Weights of a small GPT-style language model, trained from scratch on English Wikipedia.
Size: 16 layers, 4 heads of 32 (1 for keys and values), vocabulary 4096, 4.16M parameters.
Training: a variant of Adam for these matrices, 113M tokens, 3437 steps.
MLP neurons of a small language model. Each row is named by its layer, matrix (up: input weights) and neuron, and shows model dimensions 0-191. Each number is 128 + 32 x the weight over its row's rms, rounded and kept within 0 to 255. Numbers have three digits each.
A block is one neuron, or neurons of one layer that tend to fire together. After each block is what it responds to, as a language model described it from the Wikipedia text at the highest values.

L4.up335:140136139135090143114078113085174116111142095105136153172140149123085172134096146088191127084134132197071081161163186148105106173187152118138181142122134073098109165121111129124136149154086146133118186142140148124091128146092094142143187177108099161136149115087086136060148077150119174102147055154146160114104155135094156105161093101112112126179185132180134111180107148143123073138149132126107168099115033096106163151066128130136105160053141163117100093148134117125135163091066134112157088156140095154144119115086180075117073170179142071133110088093121106094157160110147158152
Description: Word-start continuation pieces

L3.up4:124124092131139108178066149082108132141145105107192175183106162136174153160120119144117155063134142121111079143102113127116114119102148129162130111103152106060113140104167142077039120173153116129108158123108105124150171103098146138175153135089117135185144147161172121105069102062098125076110082128156150157135111136167081136100182096112127146220090135137128134111110117160143117200122119135107112141031124203109164147207157111117182102074150151121104101096158105080104151117112086158068119104142118167127134150095125118156088105101197120105159119130143151104075092196149123139
L3.up9:165138053126099154131124122127113144159168119164116116162143130087073115126151125100097158135154173144138068164130165106122101178152132133147114105083124077159149186138136115130097097103142141157124111119140105158146142134122131107117184186172134166092109091086139131131174094129139163115082124129105079147162126166157100101144116078160068175108130084122159154106160110073125161096191123193044176097117096153126193063207166082153122130120125104110095190124131150128154157148195099159134076098106069119139086111067123078134114148097146138088147118117069117087212137078176128150
L3.up112:201154123093117147134101112135139101120120140131123099208123151131158112174111074129131145120153129103087123119054150159151118183109054177105147128112122086091113096109096161129161138123112135138176097146130168129164129173132109165085169183068127095154149150142109183163122153120166122093143124181150149108127152130211083134142093157090106142115126103116158104190093075153130158103086133102132088144077126107126156126116149051092082122181127125108130137151139158120110190118136086088131130162181129096168231129098140120167104174118114175103090087098080131163179117083110033103
L3.up120:134132126121082105083116075099147117125117073112112032206140150124147109119160180112154158139096059077124068132152116178116081163195132118164166139183181131114078103168133106124124124135110130140098155141170148137162200123136111096121090071082053126110170117066151133144114098088138136116167135125175169125153188122134104119122129041098106133121108180152102104133167180126174084101176078119127201063132084143105176118167148138112135135116133110146142126149126101069115144137139106141117125104171086124122097157125161133141104175127120108125140094116185172204123114087102135099
L3.up148:155163142137148136075124155106157110145160187159141121186107124104110127147112098065102111087160158179102164127129120179083112146146150182161104099111133095051103141095093146098109128095142184091122124166093153161137129146139122097206112122115104113114196095119140092067100129051145168142090072162106103163155131107174106127133166153119112172161168124153092152164111155113130133098162098081140149097109071166120067096152148112144119180114105126199052177104087164075098119090100131104144090152160106096146146049116183102093154128123093090160137080081132111109143179139171119151
L3.up159:115153096132092159078140137137131165156095085144112152181135183167148088104127118143104120095112132143088062133070178166084174160125114112117148097115138091151145157096095092144057122144134123162134089127086110110114103223085161104188107112105127133164102171165159094122069087130095110098118118136200166071109053140160144121136134107123149117136147173184154141143115107205111143118130116149084143129078156150122149170131156098084125109061209141106106173128084142083127165080125121082115122157141134141158155114101092130189133138163154129089174051197134129086167146107116095131
L3.up177:107093076153186070128142178051099113147103114130169048195115167169096099148123147108120129138058139170086114115114184156122115086155162113106103145158174103118105097131122144124145138148159156095123123117116123111221148123113120099076064124077100078148202087097169105048157094111115124110084107116146114107104108114101098144139111131108071151175120148151121133171164175135129158126190096215113149109136082104135146139173160087136171123138145109140097093126121085089174126073097108151133147179134122155111115148078145152084143122124070175153168073143132128128146137134170079112
L3.up205:086137161138110106120098155080120121123195127210131076161123154133082144160129141081107167110151141105110149150175158163171136103186120160104090110166114120127142135169069128118096119127097088075129136161127147179180119075118179102123155099131168084123158124083083156069118064005119136091123091170175105105118075166117113139137114167092143163097164127172098143144120144134132152055150133157127149135122110145088128107144154077112139177079107148132114168114081178100151219121102093106138163171160116100161116138062140119114121167100074141140128120126087140107152109135205135141
L3.up232:147114143109125132167173146146158142159133147149107131118133151140161132216106132137131133197111118094113158150111141153096076111148148169196164106140169142104111183085128138110113124107118105112174144155097107146084132184103083154163136202103084104099177125107113153153160102066146125041130126133154121113147049107067142095134104120136150132151138161189162138163148150190123112160106175142126111106143205089149107154146186111070108101168089134148109074150109154051195210112092102118118100093090142121101172118141146060141093124139132120145116084151106126144122069126116061087
L3.up252:135151077129125126160154153139109105058194127147177213136116101138129145117125117112096147061101093118128140157129134118080163089163130165141116128118145091134137117155101132121118167149103096081090164140083144121087185120097148131169150100108085145134090177149121149095180098127131140087124046154130140128194137114181086112132139041125129162191130108127139157148108166137113125154144054160117148239169131101114089180119154097159045179143093151089121138116059095114193127107174163105168136181076120148142185119100145100104114108110148091106108164103107148113128151113123164103
L3.up286:080140144138098051093083139138131147144159054114081115166077160202165146187063124096120130085156107130080091141068125137104102167161179126122157140126121153105096086143114119112088157130148161145142122159142158120128109072097111128136142120134095120176116106121188128118119079117136102055146095169142174146135128139097079146173143076106119112171153125214098123157112184180130122096143051141160133118068125161141131189097125103123147158124133155109134131167117145130137160082091097102120176204133047184157180127124137150163195175142100087141107098140117140139099152120161111087
L3.up316:160165129131114117114097143147156106134142130097153148138089140128170128152146125134179081118129117132099121135153150145117135125233129151106023134106167098145118115162119121103152169094137057124138119105075179147106092137097132112155135108085105110092127134141113146078180091110123141105113066162174134188076095081130153147116114112082150168137172141168185163127106163133103190147160079183076171110090081090129119196130247087080131168095142160098124160134119165114171114099138124135121131133190096150139110158097161124146107138147130084081141134142111125168072150117170057089
L3.up341:117189134091097090075148159113045090124126075149150142153175097164137151146138157106128160147167090129085159091129136131123185107072133132180084095090118105158121154138131131086058130173094115100106137138188184125158141079101125118148115206070120132149151158088129144123134109054192169079157092129192128131161105127198124145167092070084116133145197163153109191096179141163108112100138111141135213108092123130090098136136150129109150088132111121164060115141108107129162112140123114165128148115113102049172110107121102106142095139130070111089138083165111131116128162135105161136
L3.up362:143182143061139124117111112159111083159145133169199133134081077084107117099085095121120131048110075159187160143188167142055083139067111120140107113084114085162122116156130186110160156132108120073102166126145152072140157152137106081158104117072139124159117118134136112136137072072132200143133127115185129119134041165113174163139113163119147155138168095132091177147104114115164173220134103135069110125149087135118133075154151108131130072118135116092120139117157114150080133076116138114127105140146064100125155136085167143123161101134125144105150115220132131118109160099157157157
L3.up365:128197075119117182148084171117113098094102122138177092144120128134133123157102094079149161149184132127108191144193132152141133151107190181083079131121149048153096097144147137126096125115104133087122080149155104161079150106137162117157118192092119093107111163079111121106107057122133105127105077141101077162087107084205058137162155126089091137177163118174128124090119123175143137098128054107069129150116110108100153139126213128092115140148092150123086173145152150163169106096123091144179113136132114129163125105128127072138136150124129101097148181135113145088104132140199189088
L3.up378:155159172122084120165166152131107134160213125103164134140097069110130147139175120123170139070111145109169161158172151156138099101151130127118104148096111105114163138169021127156122112079154114105129119149096107188114095131163110144186140151142155076126138124129096192060181073127127161078085098155187108151094171122137086104121102150071155143096097072123164150132142144166135130127144096144162133119065169100090097125128130078173163141086158161115127133165092165137124107108128130034158153116147126189116176132042108132123133116162106114122170070143069106082087137130168122126
Description: Section heading openers

L11.up114:165151112157165131096111106112121169087150097144109134108146196163150125131146124147146126095139165151016064115105116164075140109144154114154178110139132100200116147189112164141107114145071160055058103154135095124088105158123090139143175159112099117100128153091108158086100093159150111126092117099133192110095109141115129158212142084104138104057144086119108182083142169215182139137132115124089127145145111144059123113147109123113159077098171191137095125110126134110127181132159135122168116133168124168071177113161127128142184173072119103159090157107094137133163134127146109116
L11.up124:186127139107141227087153116118171175078170123118123069157102108151158126112172084075132166151123191172107133119118165141096146132182156152112138100114138132137135125174142103141168158117139122067085146109085108125102111092111124175116200102089121115137122121095116158105103123108122106137048060162158156087140080139083128081157126127114092115111161139135130153173069138145133123173184098138091113093108129140081135144147134158155162055120182133173100131110183138080037136130113122125143146119118123141100087138081147123176099190092147107151121124025152154089128143140198153158
L11.up222:147177137066067136090144104092128153090175146121085118090133155083115127158121145082120115073118130182134144144142115187056065140157073158127146158123154183193109136158118187102156131087163097150057131154112082171057163181157143076164151099073132182114123137101110109137161132144107153172130115109123183098125104195117133125144067157148121111172155129122158111155175153135173189171144138117094099111179142128125131083111074144112086064101139126097105114161130089084137218166091119108095134144102099142141100117138144098169135151122099150116126106118098091136187164140127109076
L11.up278:096151121122153149140135137101065173124097176129078084066132180095165124147117138055092217069180171145114144135168142166090101122167173148189105120124148091160114160137073157139103100139129082109093157176093040113056124108152176149213103115088112135096188134076128134097127155154144116146102139141163174082178093147113117162102095145110157131136149149163138134120140183161113089113102131072061071153159097109078166178148089123122143126127137134132105126095113116116127153112104189052124089106111119140092107128116141162110105171086118116156129115118136113140140105086082142106
Description: Sentence-opening "In"

L4.up291:105117109155188139083128152078115141153179096123155169158080141137141126146182114111102113132131145116087109118136167155172137091154134157155085067090152091105143155183053096114055090156101152126107131107100134165121143091122135059127176164142125126101139123134119095058175122112127154156122083115167100088138081175119118071153130090135171187119146153163136150178088143109167113157175088149110201097103086135077147127177164078122137143105078139172073130120155096108139127122111146126155113151113097070135103094110119165138127169144124156093178156086091075163184173133205149202
Description: Headings and O-tt splits

L11.up17:150108131142060096105159161188143101119137136096150121158078119107119090094130207135185124115152133195101121151103110174211132131163092106150101151048157133139138147164101135206184163140129135091148159136121109140136142097114112140142136131090082178140176172079151082145118157134149134130109136136109069098098152155118119181185170119106114127110132125157137124097192114106116118112122148105152194135094167133166147130153112106087086111118165139144159106135107116118145177125150081175134210125162135137124068036097090150105130144158066121108108103081095167178130053171073092141
L11.up199:153135095114114141118116136153113148114159166153094153104139079153136143093166192134133124014123079195144118150089146172179080134099106119149127180169085148147199142126073102155161150121160145125048109108119103128152116157135145173131186128106104145084137158090195149148109150151072114202142126121102113093103132088105165130112134219152120130070150090153099122149111084103122127105076167134080126098144191118135090136141079144134139121068118138187107101133082193150094156118147094092178157100127112127145109105106094156129113140123057114159115170107154145165098098157193143104
L11.up250:102114057112128105066130048162072126157141110129187119101111161104129117141086097052111146114187067161114134117124141128128100124149091129116139143107139184170123124148101061126191172171135130116059138103126053189140099159133122127129178158162121126157123140120117138144177173108088131154151105131127197105181149108104086078107092162150146125150139135083151202135109161171124062112113123153165154123147114156136102180156135115155195142133104125184122051112160151095121121114108116105181207127127120109141134059088162145117081180125123130122156094072151094144128094143154170117
L11.up359:147156024104107135095149097166134157120115093119157116141110124105153115135087097044192109080088108131163110155114114148148139077118142156159171114094119148194138132067068113113146122125194112123111114121154123167119199184209189142123121109093047100109138139100116162145153088145147165099170144114175202117131108103098098111118125182130113170124123165149183101114156146163103100143157144134159165149059127117120144178146133079201109175093148209130124109088086107110158134152098151073095159115119143146140126079146139083090073158134107149135118135117102126134105093152092125109
Description: Word-final "a" piece

L3.up5:079122098077138069170072158103102121120186138162067177189127143149129156152141082145052063129092102140094109132072123186104110157116117112196144117152099114074128163142107109146168183099084153118113121112206121160134194176146150120104124120121099119203117117110120129123145132106068133117128099147150165112160146152101099197172094170100133138087135138107097114113137140199141108124178115135149146153128123083135178088133150111133119126115185098129163114104113102142059130103161115103179147168199119116093141110095167152113145173133117101159042134149171149090168132099177105086
L3.up10:160110133104114136072125174168169144103167111169090125126140091068151186147118127095088148124132119116131075140108146202098074096180113190092152120165172099175141162102091158105147077142106122168067136108095118090119144124218165122199185101140166121167102182122117181178162131104101136171122116120114129107145107132136077086123142146114138146164084113125108106141119166106139142120181139169073128129153182130121147131172097112127108111118057101173113077100112158061130158130103107157217098113103132149118139110090121153060129116147061130082084133148132106089097172144091145180
L3.up31:139162194133101117067089165172133142120136097179132113109145114147091123160094118117141107137118166123124085141199169157141131100208131112131140125091170056189086147116111139136090114120127149160076117116071169132124140075161120149136202130081124164119086179091136134173147118122140142175082143101102119054135086126123104091153170092126100102112098074126104087129150124128205117122145120175112126100117103093153164087125105111096086105116064133138096083146104156133175183118147139142158113123074131174161118081076129083138091105090122106078155107188100179153143141105174173218
L3.up77:148146061151165100167167171164125102147140140132112132206102063139140115136103137126136139172118133090173049110096157112166086099110114133141088150127188100131201125110101101145154110098159144181092061163129096147116143165105151096185116103143129115160120099127116115158097114171165100153154095115138141111106168174155093112101153102111123166078084118149146190132088128102171132106146091124093127116110164143081075136232200105138093101175166131089120100127147111112148133100145064135091122102082117159137068097087082133094143158145131142126112115200158171162095128123085118211
L3.up79:176101093108129142163087141120117110110154080144128145122198136112164098113148125149014138137120116124101129157139107250094184132096117122201160130141105135134080113176052116126161185076087150144125088235117107177104138125097183183158162154132105141152129126174170124135155144156115147154091121196166133104082115124141120164156113122116087096124074160114171116130144149124149104101126211098112115154120173089121171078182158129113137118165186127091134092106107114114147116129108108094158082110131163131109091114104121132172149092154135123116078084159126112122133133159135127077
L3.up80:157105050096142146137085100102139149186137154158105098170105077098145132111117147149117101147142129033169153195168153151086115207131090095170145121137144092120085152138160128097123150109168102077160098175119100165138142110134131126168185130128121134082142120066094130135140093121141070191137110095129166073061124166168110087146186128090144143187112094206111152130145116121123111114187113094082113169092136122084203135187167103123095083094171103155119162167153124116155160128144104106127128153154137119128153110123179067089086144106107138156124064117111129127105159077113169147
L3.up82:126131152121116072148132122111145114161168156152100128182107055130122189138142150124067085123095132116151137224135134188109135165147099099160128125114101078136124159070125130121059162152149157052185137194160124160138082156166095136116145119097083140135191118060086146117141146147134168126108100082130104149096081104152149131123136150125097137147125158145107108074151130171165162092149125191083113081097147136116129089122170169171127151105115108177114184166152194145087171126194139077110116167124104119133081127100178139152103164102118058164126077161103067096135138137118143181
L3.up142:119140115100115082155099125078167087133142050192090154183104108131143157082165040142092106167159131134116069131124196190098150059123087114124120116100108089130138157198095204077164197131103101108093156148122142110135147166150134138129158137090106167160134157119100116129154153103127130130129123162126124130104106171161148172130073111117086143103108130144162140133135111128161105115171107142150060137156143067113143048127159117163132165136110168094146090059119116123147159105085065145210118123185117114133129081154183138134113105120113108139097114149204128108138084085150077130
L3.up172:131077126176027181154081136167126129156152166118121098140176143134068047132148140132091151141109151127135155146128145104139077121190088134131112133095130113148144139110103140138102146181158171107161118174080168133125122130147096173123150129141172143128095131064081166102125158126110109162124104138126132080101099162115116090134139149098140169154170092120072168128175155131172140093150139122142152125074195132092132166166157122115143130123156123124165117185175158068149165081102122135159121111138169071132094124107118112046064105120126099139093062093102138058148096026064111160
L3.up194:161157134115172165096096172094100152168127113199138122174093125156131077148120089119105106085119111111163130097092177180133170119111108162186144108111167072124090103097137099123095125206173093144157127124084167158191148114133165147124159116130154121167128063123137184120080138102059100091119133164147127107075132101145072068128138106119128088109097144107047154152126143118089076130143113168070135136104117165147090116153114076173109078158128075141049126102088152080148163098139107137107107138127154127185169079148163114121101137142142162132062137149178088145164175140138186169
L3.up200:085162140073135165108094123108144121121140131101094115102175124063161097140100095116134130133172121147149123132144142127166115136113133105128172140126123071127122171172102125122110162169070140141159134106099114151181130102175180175141133148154135097129108100108147123164185156146109123153102098135092123060086100130129063072186214121120068140095142149199091178101143186200166135134180155112122101080102120109097170067093157083116189190128163157112153114140153121143109142160144125121087143110106119143140149053088179062134067152119147099151086150100107157092132158083163208131
L3.up230:129159134133093117117094135122116114181132111178171185097124061137189134102131141142121087122137151102133128170152102171102112120075121151165145142185060071154129108116113125170127126100115139110115104137097141157126152139180106132108180123122040153111123138131087134163168124115118131119157109137089197088076118139148076146148137095099067136086180100168165145094110132130147160079156097161091069133103135095156153096124109089171116176088141164122118098094087185145199190134094103049083120181150143160133088136118161049130124186085172066157102124125135088155191145133128165158
L3.up271:113178149120156177152147114132180121130137080177116120116153094138121110093173146167112160090150080108083156141177144123130123206155141114145105151067148087079127105105126161081060159062170069122146122170121162151138103187203066091175163136131100174149164165091152150185136131095178135160119063105151146132099088119134140104124123152136120227119147073164089172110118139134135160102205133109092122146120137145096120079134164115138086115176071128166124121154098165115058102140101110080125105142100076112115125106080088106165119137150175102087130110099095116142162110120165138115
L3.up296:166169127077120194151125124147165082131098157227064169170138125154091101174151081162113088154132138101122136151157103116098131175121066141124109127038117154125108185142104140109174156094109091110133114112135140123155223098191134086156153102106142120155104095111183116146143163100126116139141143136161111137127124183129146134156095113124112087084126126131078075116135176100131141149116120076143139132142046129097171069187121140128053120139135103152094159101194148104158144119139085143144070146093081167130203091088103131149114094093077099128107101150103153145095151092132152088
L3.up313:225117074130130183125118110078142129114120143159152119111149141133137117127152096096155152106092123133071155128116190141092124078125077184137123163129116111144086192082102139065123188118110099084155109111176145177180140157181140131152152127103138121157170118142156123109112112144099120166092093143043128135074147090097135128197085145154069117110114158135120158117150197120080145138133162089074137132143093104143121176144186177147086171142108138034104102104128152156160155140187155118137171117122119151083117109104087106077153115093133104126078156151150129147064167080057140148
L3.up339:130138162122090098138136143145120163142157114174116129116136118159099080150096124123140125093130104088134083149197153191089101130119168114156119135092188105159131119152137160200101125094155086113098158107141144079122179089112126129120171140124148161133136110120155137139132044155078113150106086087195151111104089137092111197172102185141080116119110060161146176169113164128178159100162138140090142112092192141059170178145080099105120065170178160147104103180067121143103149126154088104103122142121127178154095090061114070095125147119115080080088066180138103104142120111118114149
Description: Foreign name endings

L3.up0:179160139146081128100153205130150165130158126091106108122140118138140118136127105083115169137113135140159165149194116103113079143124138141121134149096144118122127132069157158146122130071136065134106146153095082140117130186150138078139154194167159111156168120151180099070118146124164094093148098129161159116126129123069170096114101120115140145166140132127157074184046153175167129172172170053063106143091121064091110117150108081158152073169091113167124078143141136074119095140076127133172085182110074179117141152137060182149107173102091150083101159117115155138168083116161117127
L3.up23:139131173113095124128083179118142140069112143136177136134127149113162117088132115133137099132147123118047026160114164157126090173104140118172101132120167135113174189113141131128135154058163171199083119108117086142129117161138166166151188092111096179172192135114091137122137070102116092109167112154118198092123051134110120182169073109145120145124174174157088145083132070159126129152138161126122111131068138120131150126090153136122104076154134151133143097055148069103118149105045130129118110135135125116152108081109114080157141161115107076074120131052143174145132100154153150148
L3.up43:116089191134072086129122126135108138099151117132121098163162131081147092109136092114142067166140194105111116166151176142113112119165149177114161120108119116088119171120061143094088139175107082109120162114110133114219145097097106128101236168122115149148174108060113146125094102180173071130124124163100116093138093150101165131150121114134124140139152141174112151180129157109150122097172113138085154075087184155117204125169146096146140130155123139173111105144158149099148125156102128088154066137150036121193144150101093113223066136138107132094113093138135109175144126120136092130
L3.up56:220209144085144144126139124114128140156079116100158118155157162081128129146144167117077144134139129125073182100188142178137147132156143149080173096130156154131160123148110104140131093147107097157099077165125070149148151079135136071143153227087107142097144170147146154165098079165106126132109170135144092126077103135132093116109155071119121169194116157216118135100142154147146081109180097072079068119168138123119144131152109112080086118148133188164152108148136143094120141170162049082129082134144104136087148108157178093115147161159130154107093135112129080157117133090116162166
L3.up95:136119157095088055108154170093158095099126119123167135121111094167108122145084178121104175088145114179159137057095161116077183146098116131138130107158107132171150188140083160114071115126104118155144117086107111181159122114147129150140173116076160115131180173085102132125095127139130101165120078164097127077079102094161094167177130017113121106163153149138170142120115159101145127075173144101112084129127120078045116169184118145068144123178137087125131118081127119142145114142173102149142140127153098166091166170146165176161142109121137122084135080108163126083135155098086166206
L3.up182:124152120102157155108100162170118193091144099097155101122059135115129078084162153127128200116098155129129162104145130131150049160176167151166166175110152120130131119152152151115118153118123103063104167142125105117157131135121091114134130106128146143140056129126135169044101101118120148188093102139093193135131097130168150128140103153121195119192155102114126130170132119085148113141163177147074178187091098101084079089178157080148134097138154134166090132114219119065074136056169098133132168096114101165088159128082101169166090169106145131083130156179114145121168105130142109125
L3.up212:162099124134114124095154113137102106071140166138118157141163180120104148159102127110089176144110124064112133160128096120083141144160169118142173155093127165111069136133099123082054135117133156099101164144153122119083126102125060124162131134157102119186090149132162119100162119098184162123107071137183158164136109147223088097178062082116111176148148150119142171152165180152147083176151106125127154066111123108154131112104133114122135030148121230069080111173111132141108080073113101114127139165170078100137161111113113155157167169158121180096140134170133160166134096121146123160
L3.up214:125174134055135158111188097088101110152129164139128136149107093103134081111137163097124165112120096090105150086122128090142108168151131098173070182146106141119141117159138167144107107136131140103158192127111104132167096156185091118138125183132119159178151119101142104117118030171154133126108101121139205052116173172077077189144106092109149124098144081158114119121143090131109133172154143135089136176097106160110105116139120099139105133144127088153107081093132121129075153106102051107163159126138091118109175091117118154177189186208179163145206065196121101117149130141132121124
L3.up225:178134192120020085087129094127199116130158113111082205126126121138094131147131163136163159097120144129136174131192131162116117142120083156119084178115136140147191104102089133102069098128124136167111115103106127119135160131145144113185139134120137096165167171156139118135070111125181110175139061111139123127095139144169110106156117059099157103160143114112154133145101209139091135104150124138151117119113174079125143141179130109117095143117162128151107055146114130109101163074122046125129154149146134147188143082072137061123127148158088115105117112097178093067155079070077177154
L3.up226:134146133139092178132109156149140119071116175121133150122080140088177171124140155063114173167139107083051149137176107141177119149137185135155148104109160158127090151127126140181093138053130057114094116135085126129113124114113116188180156084101098170066122142142128123074093109136173146095144104125144138082134113119185100059120116051145149168144069126168183100129129128143166110132191145074120124185072110129105161100169075119128094131132143180132141129111092088088067143139142090126144133107100104178177145097077104088119138155155157152118136138134208096154180102183125122109
L3.up256:160122097082128123139141135103106163118146178181138157147119068106211098104126139139127121145139155133102172159117121161085128076104055171190107130133123156165130130118120156153165127132137130087147125173100161160147124115197148164165151122124103105143101090100118105086139139102119102119133108178120148047054068100103127135193208120115114142128145105116175089108158140131168229139127106097135183178050119102110108117190114114142092077051136151145083135137114153134098124094191116084128104118203135165116139138129106160122083107137159071068139114140131123175136165108133117171
L3.up278:125132112067137089152147152125152064141159150167133139157107141132096106127200133100109171116094119083122137089181112126113077205179081134090139133088163143151149169181147179091116166055139135142101120157131113088061155114122106109178118043125173087104144096109092165110147053132126167122097092183170126126111114150093127158114106161113138104086104148147088147178160168103132094208149114104098092113115142141090174112142192133095135140132101162154125159122089092146139127102088147144130064164160093141140146185132110145177186149101082122088138107148147139112135107089223112110
L3.up282:094128072106118130092127116156125070086135052130142138150091148152128134130152075099101109128193150117132080105158169151153122145088165128161150098110104136178137117179114221074179108095178097107073124174056139142084161123115110076174110153123097122123086154155127193115210121111125112122094110126152097109185105183155136166146123095142131111117176101096140102192153124114158128182145079142112090136087130132156130129141137101152161155137089111194142122162130177119163084085098123144145097181157136094092130103082146080147070162057103132125171112166161175113146144164142068126
L3.up319:134181128123167143139146138143150082125236151165114194133108137110101165120140127145120161130065152148108125101088117138106153116124116135148117134130135112115096174111140191188106116111159057109098124086197060076118179054154115192147144157125092103162100118066113180094112082151125121095080088121136060142115168092115145145133073114104126112175115094124150145110179176166077116150141070152090161157082160144104130215104142089111121144116120198178136135142146090115151122148122121151146139110091095171195194122094132164161152152088140121146109106130138129128160149108082095152
L3.up331:162149139142087154110081144166069109159139140153138182108075122128128113193135150045085135121089124166178176173192097117134155128134116158146157093092110073146138133110104152173089163087097080121169108138085121192187106130105168131178134159125161136161124167147118149097066080117159127061092106114159091095089127128141135090082110125094149147086136170170153091165094122138086142075104088131107120093064096114127145110178179100115139124129131212170102133123112130090171147149147123095147156090096103182150191088095097148162144161152107126113165091174146095095126114182099109158
L3.up368:180175118015104101139123119100113116134219151151138186116158142080152190140159070146151136082115131078163123135124107121103110126158080146080178134164111137131064124111140168126130180120113134156155051138076143176120123097161146132098159081174111111143105208111112141127159120107134055133151121121114153150152129109155116112158109089117064136093092099122140113159106179116128135138149143142103130132090087161089119126177119137166117180170133187149095110101072095119147106144130080086115152098062104103176136124091129120181142151151171094147167149088134114107149177049180165111
Description: Paragraph-opening "In"

L11.up57:117183108117179191093139158123124077129222142125093117156155123134158130103130172089168154136110065066143156141153121108117092104105135102185108118148122110173107117141121145122134104152150082059133103170158119095142149149122168169181138169066122144133164097126174089191115071192095128069152125110137169140164053171107102172040134146142103126177163167189119167146114127128064100146117106139125120116125117120104076120192177128153184129080088114135133078133179145102111177143108113113111115113154122117147140140105140140104107197117115121129067167102161163115108096079101111079
L11.up77:124117106090158132142109129064144109041141125104123170172149128214151159145157099061192121128097136084052155152119074125172090118129162103149128147136164108095159150148115121140156113131185130102158139161177062121140157113111152128142209168124081144118144152120187140105147090163141139130112072096093083105108109130169094189116164098140123078197127117130140167107120187183140132133149097096117176136165092119127179175144154129088110168030132135099110142156117132147110139130111095155146131137147065105096131112096199102160117179110104095120094181106056158121119130111158148123
L11.up144:115124157116097149121123116059106070068101144141109122186166154120149144144142167104218123066106140124097112135079114094140104115182179114176129106158159121167155155127145148114143110137101108087127100115163105168083097162138137088153148163197146022105138139089155130170123109109137116115122070092132118131109113127080090154108079101170145170135144098123171180109126160121140126148188099081148099096148112148093119125187117109149179193181160121197100173099199143143083131136155075143106142179156095185149137106110080147117162130134145150162127138105145115122104086133212158083
L11.up181:107168087057139178148067088153101143095162137156083115178129135126138127140124147068120081045144148129097188124115187078153087165121123140113151153126122139183145192123162153080142172149180143113146109166182060154112132142139116140099169169090133117075160067127162165138147143104126066134097111120092170149140155145112130130129092144144132145148156096116176125143154138119135134090125181104096128132116064079106128139176152076153127159106112169122080150139076188099105156026112051122141198131133087151082171163147118174118141128097165138107106102151144107145084113159139161137
Description: Word-initial fragment tokens